config.yaml
num_hidden_layers: 10
hidden_size: 192
num_attention_heads: 2
num_key_value_heads: 2
head_dim: 96
intermediate_size: 512
vocab_size: 4096
hidden_act: "swiglu"
norm: "rmsnorm"
norm_place: "pre"
norm_eps: 1e-05
positions: "rope"
rope_theta: 10000.0
rope_fraction: 0.75
qk_norm: false
attn_scale: 0.102
bias: "none"
tie_word_embeddings: false
parallel_block: false
init: "uniform"
init_std_qkv: 0.04
init_std_o: 0.0
init_std_up: 0.04
init_std_down: 0.0
optimizer: "muon_variant"
learning_rate: 0.00798
lr_mult_qkv: 0.5
beta1: 0.93
lr_head: 0.00773
warmup_steps: 200
schedule: "wsd"
decay_fraction: 0.606
decay_shape: "sqrt"
final_lr_fraction: 0.0
batch_tokens: 32768
max_seq_len: 1024
doc_mask: false
train_tokens: 133200000
max_steps: 4065
dataset: "wikipedia_en"
MLP neurons of a small language model. Each row is named by its layer, matrix (down: output weights) and neuron, and shows model dimensions 64-191. Each number is 128 + 24 x the weight over its row's rms, rounded and kept within 0 to 255. Numbers have three digits each. A neuron's up and down rows have the sign that makes its largest values positive.
A block is one neuron, or neurons of one layer that tend to fire together. Before each block is what it responds to, as a language model described it from the Wikipedia text at the highest values.

Paragraph-ending line breaks
L4.down29:143132149127168159126175128117114109148128111125140113084138136105134135095136133131104135136113093123139100145166089148147126172161124122111131109129105086136143113153122128106123106131137121162145128122195175182179135142123145110121153107141145141079091141117100128080123079173108116134119147082163129133160105135114107086135162087105158128114146130121149140088123151118134132112117

Mid-word fragment pieces
L5.down164:120161092111085136137125148134150116145110104152124136096122143109114169132136132109112118130181125124101139105168130116143136086099129160155119094135149075176162110168125093102118097158152098169141091117182106148138115165093125119113112125122142144078179174146144116114141132140149125141117145144153121118123075100133152140098121120115104163160128114129162131120094144117161137114141
L5.down210:123134150124138145166136172136141101121082122117095119101147128147144152118145086146146113143114124126096126116093151152105084119118159162102097127125152191143125082126120128127149125147106129132122074115149133075153129196123154116131110090158173132164122138165137146144130124116110180124082107129133097133136122134092137132143089093111126154142128098077113117119080132074143116140172
L5.down277:141099126093123165140166130096145105165116125148133146112130147141109102156148132170090159092145138122093132081157168120162125101127167087139083106116135122140157142137105103150142148096103136116107122121107099111068157129122053153128139134118133097133155141134114090091155071127123083154144131145080132105140130113158114146152108155134152118121132136140125167143132143136154124156135
L5.down387:121119149178135101128063152117098134106086127149171139138108118160118121183133115139171125171135139116103120132107147132160118108139108115116170146116149130112132147110126145083144125127141100123162083137123134143158150142073102155147114169139171094138128170161084096115095115125141118101124138120153091150140099133077130120141126135141075105155101088143105094148151124139144125086145

Relative clause openers
L5.down27:173098106124122085135115127169133108142163130120129098118123093128157140124112103144106161137148125128111143161110114128099146126172159136089141135149153158147128141106136121167082115182066155111140132112147118141151116065133142125105152165125134134109125135124085147155119134091107111106096167116150108121125152131157090092121061134091132112119171107115141140113114113089118083091160
L5.down226:168116101138149160128170173208099108104064148131124105159147144112127145144163101105157125142127155088109106142128087111126132123142127115108144133137158082110123171104145124120111115161133108127134171167114108099174101106138125143146178144141150153147130121099143145120167137115106119160128125135120129133115102120114132097124122109129097114119082130168164114113120138096100135090098
L5.down227:132150105103102138138117123132130152135129160163106115114144102129126129128111076117096139098102097124154151145114165136139125151129097093124098143160127142106101102129136112123110103150143161120128156088099150124126159128132136139116142102109103117103166143153168116096108106133128075089139121121141147129125161107111138164169193112148124062102120139089096115106146164165114104116156
L5.down486:136127120117159129148092134107143171143151111142134131143174127121139157110172111117104094144195123119132120085114132111095170136102117154187113106120151123157096120122160147114111125119124181097105115156144121121109123102137143089129150127139168119152154134140092130146126133125159147134092134089107144117139129110181129110114136114106136116141164120091151104096089155070111127098140

Clause-subject pronouns
L6.down21:131131134104114126111135089122136139130071120137141169128117141178104137126150139144149169071108130099104118145134090063124107104105142150113139117125109103119097096163143111130096128095144144125178096127140142069140154107148135175196095126134096137149099130129158120178145112148124125109137109107100146114151112165156153167145124129086127124132136179093103151142127127125178153108172
L6.down44:140124142150062131142122195072130097090101123098109138119106170136108124158102125134147148143107170133141108145135111139134129141152152144149106113109157161142126128120143141124163149103136154141077145109094145122120167103124078136097136140130123123136116184145117110087119115124150131110136084097120163131110151128149132135131166164177145143111157114119068145154111137112146146118117
L6.down61:124166106146138170116145139138152142135172098134113135100142155145107104074121084115108106108137123142104098154094152141145191141098127152092158063149150092135091149110141163073069116099117119138123133101124117155107174082088146142119147145127130090111143076146141125152155140103085142160144129100110111115109120124149159154151131105147132138186106129110118134133097142144144106156111
L6.down144:124135143114068174132109122128147103142112158113087114102117148098127115080140152094171155139147141116137112134103093140126158145168151126124094118166153140091121139125145109131085104133143120124182168136120142142147099146105117165091156154139117153135113109144133129142135112127133123162130123100078091079144118127149135126110097110076189161145103137102087126092129169148157122127148
L6.down153:137087145159133150093091159133146159124102136165106113111140131091142170131155119132119124104182161166105103107132117091116143116135120148157118144160148162130161136128109131096125181091150131130143073137135142119165147132110075145101113083152133165135145089161147124134138144135153116144100141119176137161106144123120128130167121128084108113105134082148120118152171125120116128120136
L6.down159:108123130143157132167085113137138127124135117131153122099159134105109184145155139115123141105102118137153144126097089123115156108142124149105135133145153081120140157121142125109128140129093182161136111129137135136107102117122120064110141134102162121094115111097140125117090153128113128149110111128121167109122127147143179115075071117155135156122149096110172136132147177124128114155147
L6.down171:120128098145161108101092158140200165113127178112125112146117101101074092133114130130161127086120191087112148121111116114126138140054144119125124117104059125108112135164122148127113135084129127123104145124116108128126163134110163117150125143175079171117098116144158119120124157129161143134178130167176129117112112166113128087133147129131131164080150106167108142155137126124109168145116
L6.down203:162098110089128176145154102116105092132124100126117080103103120129122098128136110118141162159109152102130120150106157135181121130139122147100164125142146169125170118173159120152137158119120127075129171139131105083113126116107127165071154133116161090105134128093116149145118102107100043152143114145128138135129142150143139121118111170130100149173142138167148091177127132117140152129162
L6.down240:141145115164120120097115127116128111124109137145122108148093152120136131149118134127141111110138116134106110175133127108105142096105130130126144138101105115153123119163150173136130109143111126133134123163117144132178091107104167087106171094112131163168135168157147118089103111154165108143164117134138135141112140132131141118137137085092090162153137144135077070130179104140085135083107
L6.down249:155078120159121084132153125125120143124135146115107134167125125195098113143083109102111145163121158108134126141115151118110190129160134110171109129132118112119122084117133126110198157149119174135105166110132120113134139122146100083143125132124156148148124101116098155130119164120106126087074098140094097134102118112129088122148098104099138130144164099109110149113153137117152136100145
L6.down256:123120113099095155130139113147134137137184082117099136150159116176161120105111126149129132206150122111151133102150143106152121101156116111114117140138169112123103146123106141111109168126143119146099088161196125154123107116147143138107151158167113143137085094131118136158121144122144102104115108109158151176117077123132107088162116100092120125131147141112127148139103149149156108073130
L6.down261:149122154156149099168120141151104109089142107142120140148143180148100119146115064084124104137126151124119117138124185098155112115119078113091103129129179084106177106151132137132118173127117073101158139123120111150128168056131101152146149104096149161179105105135116133125077131095129096095112140117079153141147125136101116112100126125139137151166126110115159137140118111120180096126138
L6.down279:105148128114117136158130093097100154113096140159090134105126144137134123119113101088116136143084116092166123140111075096109177115169126126120134167184160075147140119139125121124092127154096131095153188141114134129132122116158130166114121169072077127115115147126146097118152086148136135136147121113119144120141109127118141128110062124142130119141125099161125119135121140109159156123158
L6.down360:121148124110123130114140093110129136133183137149138170151158116105114111137139127134122079146122139094113102150156142113126155140125116115141161130097095013136123178170121149159126114165135134132141122092115134121163113139110133127154143069138110103109084097135092131124146148123139171154106122098136152147120151094135137131108121123158156125174097149123115106103139143129153150119105
L6.down398:147116104130118134174144158093115097138128100151103154116131152131101096114099107166147119152103155052157154103141154111118077174179136115130129118131091135108143107124134134148114142116093122124142133132123098113148121088125113161117110158138116089148135168161120106150101133110145124148109118103149146114101105163110152130148144141084115133168123139070095150135128135108098138089114
L6.down499:117127096085129103167148142143146165131140144133174146103127121113112159124122118112142107152131136119118069125089088122143134127178170115131133151128122088170119165119100150096104174142129122139147181127121141104114091120114183140129098162115105108143091157109131134110129137122156150147110126092144104146139167166104167134141141169095162152158132111104116156108154109119142100123171

Blank line before sections
L5.down148:126137088108145102161106098127142134076152118157121144130167121141105146136119136136138111129111103126128135117080105121127136160125129173122139118151122091170111146122066122164086124122108084141126142101110131118137139101153152113176122135106115150153119131122153112121146124086129112110087126108085109150146130116071105110172091112122116124119107141163116104118098116125119163139125
L5.down252:156136127147126116146131111101086131139152169124141091111113125111121139127095110118105091109125089179124106112123126140109107107077102115136096114172154091125073143156114114129114090141155129137146145116117150082118109111131096128113139105101082084179095163128123111112123177150167132131144104068153154112070121138130119141128122129147080152109104150123171163120125190115135171111119
L5.down275:150120171176130100107137123114167128145122095169137158149155127136118153124140153099088114098114127113088115056105092148131165148181142088138149134134098134187105156094141093109164084102151127136145151110148094137173146124144103123139132132185096127121108101151088094115127146155137135098118112190121093150127100114103099114104138139148118151090146139079089116149152113142115141146128
L5.down488:135143129132125131119109125121085132137089116142130132129108108101130109113115149167155079112120100091143151130130163149075099123104088141131085141112157065091075095135137113157101135142105139158156178093138135127113131134154066137154133132119109099159099112103122128118099146124134108128114116095110128145082167130148139093144116120134118114100170146114161139162145137103090123096118

Blank line before sections
L6.down49:100093140094128129173136087146129102085136118145110121097099138128157151192119134136144192122120181113114142132175162129124138127136101131154127074109174138117150128118119175149126104079154146100106142104149107125143107149148118100131130118112121137117151148109102117101138119088088139150135140120115106096113108115118088143127073137090117107158114120145135165091151133125140124111150
L6.down54:124110143133113104192147132121155135157122097115128161146125117129143103106122118155141153105143128120116092089087133169130121147134120136128106100148160055082087109123154114175110096127125099127123116145114117149116101120107140118127130143118106150103117132203101147135128086122104124155094107133123149125123107119167155139140142078097127153143133133143116157110130188104078135116170
L6.down141:137125099103122152128130215114120114146149134095115109116127140125130131121125130127116096117092161099139168138145134128134146075152173126136125129123099112112141126201117129138117171102147125143131124131153109132142133100133106156137132206132107167168195108148125125129084114131126133171162101146112146134119126171163112154148152130147114118109098161114114141139161118108134169138103
L6.down163:092131137106151164127136112102129168117113132141166111127093131150117105131159111114147164171151105102098138103096101154110096111133118157114117111150134142122136143140123091120126137154111169122122103158110097156092154081117140148140157119140161148151150135128109104092099157121121162110140122116119130123141116169119173149177083183081104105091116094130140089108144161125133129125162
L6.down180:150138130126119096142143119107104149144129127127135137108148156149129124119093153111134115132129148122115103116170119140148130149157159143149134097161120090129159141151174157128115124113127137095111129126122109123081151104129153133124114143121097124080151145137160107163158079211122143112123110137069111158145130147111168164087170126102141125131142145137128112115177143148161094156124
L6.down195:108140184072068132140114169167140126162125147144125175127121146093121126103154155143118128157133134156140157083116130113122131176137147106167113125147112174167096148142144150141063152152116104143173121153133119134147138101117110088156122151081144152161150148126122140125119119135130140122126140159118093133145151161165128099155105109123129131127121116133142127138129159124113107127159
L6.down233:115099110127128119140127158157098110085076164119161122136152156151147139114162157137156131170132116122139094102188147129123106118106118114105109177133090104107155083118114151123095118105144048120138087136098153143101144134087120134152140168109128073130095161152143122141131125163165093131141106131109116179134125165144087100112078128085125138119126113107122149137134134140155167139120
L6.down235:139158152121107138093114160109101142129123147112107172124120118139115126124179122092109126187144099091129143121085149126112158137108120138108088111123138065127138149139134098120130119091146130152148130115139116084119121118143176108160152117161094161098136146136107168143115158119115155137145134131098097134135151125129123142111115151126146135140076072160132106123130139068143092100143
L6.down269:124119148172130082118104136131098136141107128104092140151104113142113165121130157134168131110125124157078151106109202106123129110155145160110072127087140089131102103133141143125134123130169127113111163140155150109104172097113130133140135132147136124090123117157114076145104112095117100114101153141087147134102142146134136146121107099106098161126107114120123126130152110178102130147122
L6.down274:169132154129147145128137083120109126150099118135119171117115134180115185159137104113115157122118113104125161117101123152156131124111131138101116156149154141130148148115117145116163174121133137113072104082106136143130150134145131148068160157125116124109154112157128142147129108143103073068140154121134115160154132086126136128094120122082117130134162120142107157122116131135116130137123
L6.down275:112145182110122145158099133094116096160172166162126167113111164137133086130130132046132136138106143152107052156182127161141107165146145117140125130088111112145142127138184108101145139152120150123140113150151158093110152148107152159126149154140137105142114143131124092161105108134103133095144124113112154141133162098127142098111154183093120123172141116149150176107159167086143146143119
L6.down301:145098156124125124132135133103138120098091153134111145147144084155093110153131100162133160136110160096117133080066109104104116112109143166149146113118113130081129122085104132126114137132134094194140142141124103141166104115139115128142107124138131136122123160137109113139161121113103147094133142102123109132125144120094112126140153149155169127122151094058134133100152128143163182136162
L6.down311:106177146123089125113122105069150115113115164172130155086099169131132116152117144149153137159117107108107111158142104133125138157132166143121102125100114088172099119151156126151167117132119137147140087162130133119113090160115137086162136156178126150105086132189138107085117132132129135097135177125117107140126141145125133123144098136119118145125096124140123106142118138120110121066136
L6.down337:141099110130125150156096101123155136109127101140151144134124088145128158115154155138107133119155139158121140133140140133156146113141132132135172080133179078116153095120158070104119107093093090118121133180084133117107124119161084126124155113103122114103154122150107114118091103108136150122127124071064149116070136126131083147165105117143081112117125097128158122124125120126133147114100
L6.down370:105144146156100094157093150146172121122149135151118120129131111117098137117143106105178101126149174166132104115095150146127124123112139082136088118107143087133101101128108119126089119126089105161116113154116112141172158099159118068153123112124125127157152073175115149078141124177095135107146102113160168084172129122111151132127138153102085179154118131133112165167099110138092131116137
L6.down419:140142126170106145143120143135119163132137129130141130122128097151168090097169129131112140114169157124176148121142086081108209145145129167143144106089148184124134105155111141145153106185108150153105136111121124157138121127111132130168132114102135146136129122157127126107070147120135138120101129113158128083132141120121160160149137137112086100110118125156123156093141141106123090125154

Clause-opening subject words
L4.down396:130126148103129100149119156193097125120055148133115130124175167145120102121162156121118161117109063104109152110132125108151107104113139143089096128097124158129120119177144118132180098123109156123102133157121130149114156090136121090095179136133135109126087098166148160113144127081090144085074127125113155139180113102118134140115137123100108159083103140120111159121124136146151092133150

Mid-word fragment after prefix
L6.down26:118180118135120105123148150107111106149158164131134114121130077132104119134110146134139124112142173162119156111117124112116161130164090125105081172145134143159107118128172119130139119100106119153136117165168117142130153090106099138135158171113124118151093148112126160140100084153152127110129104123120132125157159150084154127124069114174106154120142091110084184131117140130128093102158
L6.down97:098113153124131131133122116098158109161140121135135119168134129142093109136078112157120110066135158088134116141104118127151111124125086079110128144099137173097144148154098177109115099127138109125102109075132169168143101143092123154153135128120116091183113150165137126141092118133116119139100145160156094106102126156075129111148117127135155124127131076110142093151101150139159134089111
L6.down129:126136118074147148130119126114119112154107133167161092094162118170117130112127139128116122127121087161098143154074126090099142120124124104183119167113112163137133135106136115126103104142096128160115123139134143130128091158087105113092153156152137106139119120131164131165117151133151109095145151134110131137151110149127143119113174129124107146153173131125140177127149144142110115102131
L6.down146:119141176099149154135146146112092138139078157156136145119179108134117142106127082114135113158136113137159110126118160117127165144126200156106139165161120163168113089112118087129162121117156096089107124107141148147152095146145067104117129145164105086165110158123109145151115101102134108114089130180136135118116171115108143146113147144134140113133143154164132116135100157128130148116131
L6.down168:117088141099083122161067135103145119122127105095093149125119129130130147101156145134096151131137158102145089137115126132130166152073112113142122112144100155132130125099125087132126148135132128149145122093171105172121158110112160150102143111137109173147127120113109118115138165127140125107134143183074103133173135080119128099106087114130152140153150089147097130140117138174121115100155
L6.down177:120130136140110130152101125135162167093096128087140136083141155120083116103110158163125146129151102092114105101103139109151113096160137153151126133111122132127125079131113123117124162112107149143150123140168142166128118111186128142112131165123113131073136115115124171097179128102119145137139127138126074097127148141143130105124145157133105087164129134087129052107086128159144120096134
L6.down181:093126172165087185124137100117115116119087120111161088143163092126136123147133135130136111115193122104161101136144095132111126089074098127098124143139128124145170112107132119153124117176129134116077110134132154093143162136112146125087132101147147117139155082104139126145136107127108123134154143094176136080141110153117123138166146142134160125118152157117156130133131113155124101131128
L6.down245:138121136131149102082153169136134136098097144110092155161067117122170121119151130117120129140134118098071154101168118110111110142081126143143083159158138118129130110090115116148119110121153155121135120156141104119116174107134119137144126102137109139161117130133141135084135170121103159126154172142132183147142152124107088127135150107100078078110119139122142125119111091104155131130134
L6.down270:102096156118150153106129100133112122160160115102124171143160145145157127124134147128110056142107153151098154119155134179107135149127106103127088138099138148104156112104124124117119164119158145110106103113152150113117136135114145197136161085145152145124163091112091124158138112138132093117127136089120130156117154133146135122143080132100153128143111170116148159070174173113078143138100
L6.down359:113124108149125127124100147123112138137103128116134158107126121110156089101148149124123138109104125123135147098146084137132135122104164123126158121085130087119127150089141139160153094135164133150091124102157130117117139142143117171137104105112119119142109137159094140092142139157187136110084092165158094138118151120176160171155097158099104138156131111139099139157089110162108130122122
L6.down403:112156138134111107121136120145125147168146150135151189135133140110144127102136118084158123095142135113133101123134131130112162136111151143089162157141170137122098143170155153125132101129112087124114129097147110121150167102155131200114147131127107143140110148122077087130095152134142144111154148111156139152111151118115116141095127122113112085121151085154082128143112113129137125135115
L6.down414:150136157119156131113114102126107108136112181130136142122135095095148113092136098121161161162147161142173142122134131172108113159114134144074128099143147157114131133183133097167164108132121114147144098097089167115129094198145130107184119164155143128092138125137168109128146122101117180145147114137150152124093127122124098126135126084148176099137175111155123105116134114135140114128136
L6.down420:131137122142136131120136151172133119137105110154121146126142138153123116146098147093115138113121150149091136165093142126122130144163179128158145115116131134114150140142139106099127107136149112130134168089162128158103105172107147163108125134130055170139108155110153103114152158150127122112152108164140132130156165150139113176151140095132137127148058108134138173122109131150112152153134
L6.down448:093107158148108111148160152118166132122141115128168143147130118091118139148142131122150104154087157101168091144187164119128099174092149130175146149131126137098090095149140153134124114165148118139136127134112131087126129150099097114100140106148101102131135116176138115122101103134139125165138123149187137100131138160111158153147127143127101139189163085095118116172126147119130178117119
L6.down481:173117158138117101093149125127086136110127143100133135118130135153181092121140130137150160095180095117106106120120118147150111094130114109114154119152075175145142151150165135079085147124147119119111154143112151148137157122109140157145130159091131122146140105133117167122174157058103142162132143119136149132103102142127130138163097153121127106105108098164163066176110148130141118121140
L6.down491:147164125162163142107157115100123116113134156153083148126121155122119131082110146119135110137177130125118101121132120142119131118125127132124153136147120165150176167105143129163146142116112177113121157128137124141125145121119113139104119075166104106139119135106116113099130113120109147130132167125139113151116169106096157153100120138163136102141145126092108130097123184143116096104125

Mid-word fragments after prefixes
L4.down495:140123197172108147125117151119107094094113145110139135136096130109196123188127120114134142124137117122159145148090150098149157127201134114131115123132115113126106137139118153122088160156090128144102155074084142128104106108118181134088177129181142157106099121129146152100139098161134150103116084125144124165126177118105102106111084135112126153097114110128125128129155147074122144123119

Paragraph-end line breaks
L5.down29:121154152105134111149170096144132158130138133145108133156154099122141115123105129145121109120084167124136128120104107080098153099179162184127107118123140085110103099088153123069124113099155139147120167122115118134136168168091143103120151184129149148098096124116174103101123106130072154121090122155114154166109154144152145153151128102126161149124172138136174093076146131137149150126130
L5.down188:082110162103180130151131132144110093119109150145139127111107126128148139116085124091163127124104131152120129153082112117103103148121116166090099116107125144115065111109154142168146149131130171167118078140113129090115142127126135130117166135108129159133129102141126076132093115130116090132084076120131139125125140103099090161117097159128112101121087134105138170142152128123108151124148
L5.down482:151094153145114128151169128105110129120100167103110155174138135130152091153114166123116157128147137107131161136117162148115137099111127149142100093112108072151077148115119086140145139101132148165074113095146122127108170130149128161188114126136125121141120131126127139118105122121130097137065082157101149152128110113128121075101090143117120093130129117117110122112145128116128147111159
L5.down508:121101126136127151130139151098122114129126108150142140153087154136126121153120104147171176156121168105135118141136105107153083093161152156126141139138135036155112119097136119155111148130126140129088150124133120143131126128126117132098130153147158113173147141145111117124133094116152134152078131088107144143143124128140127115116108156122122114158111074076094121146155117141104095091136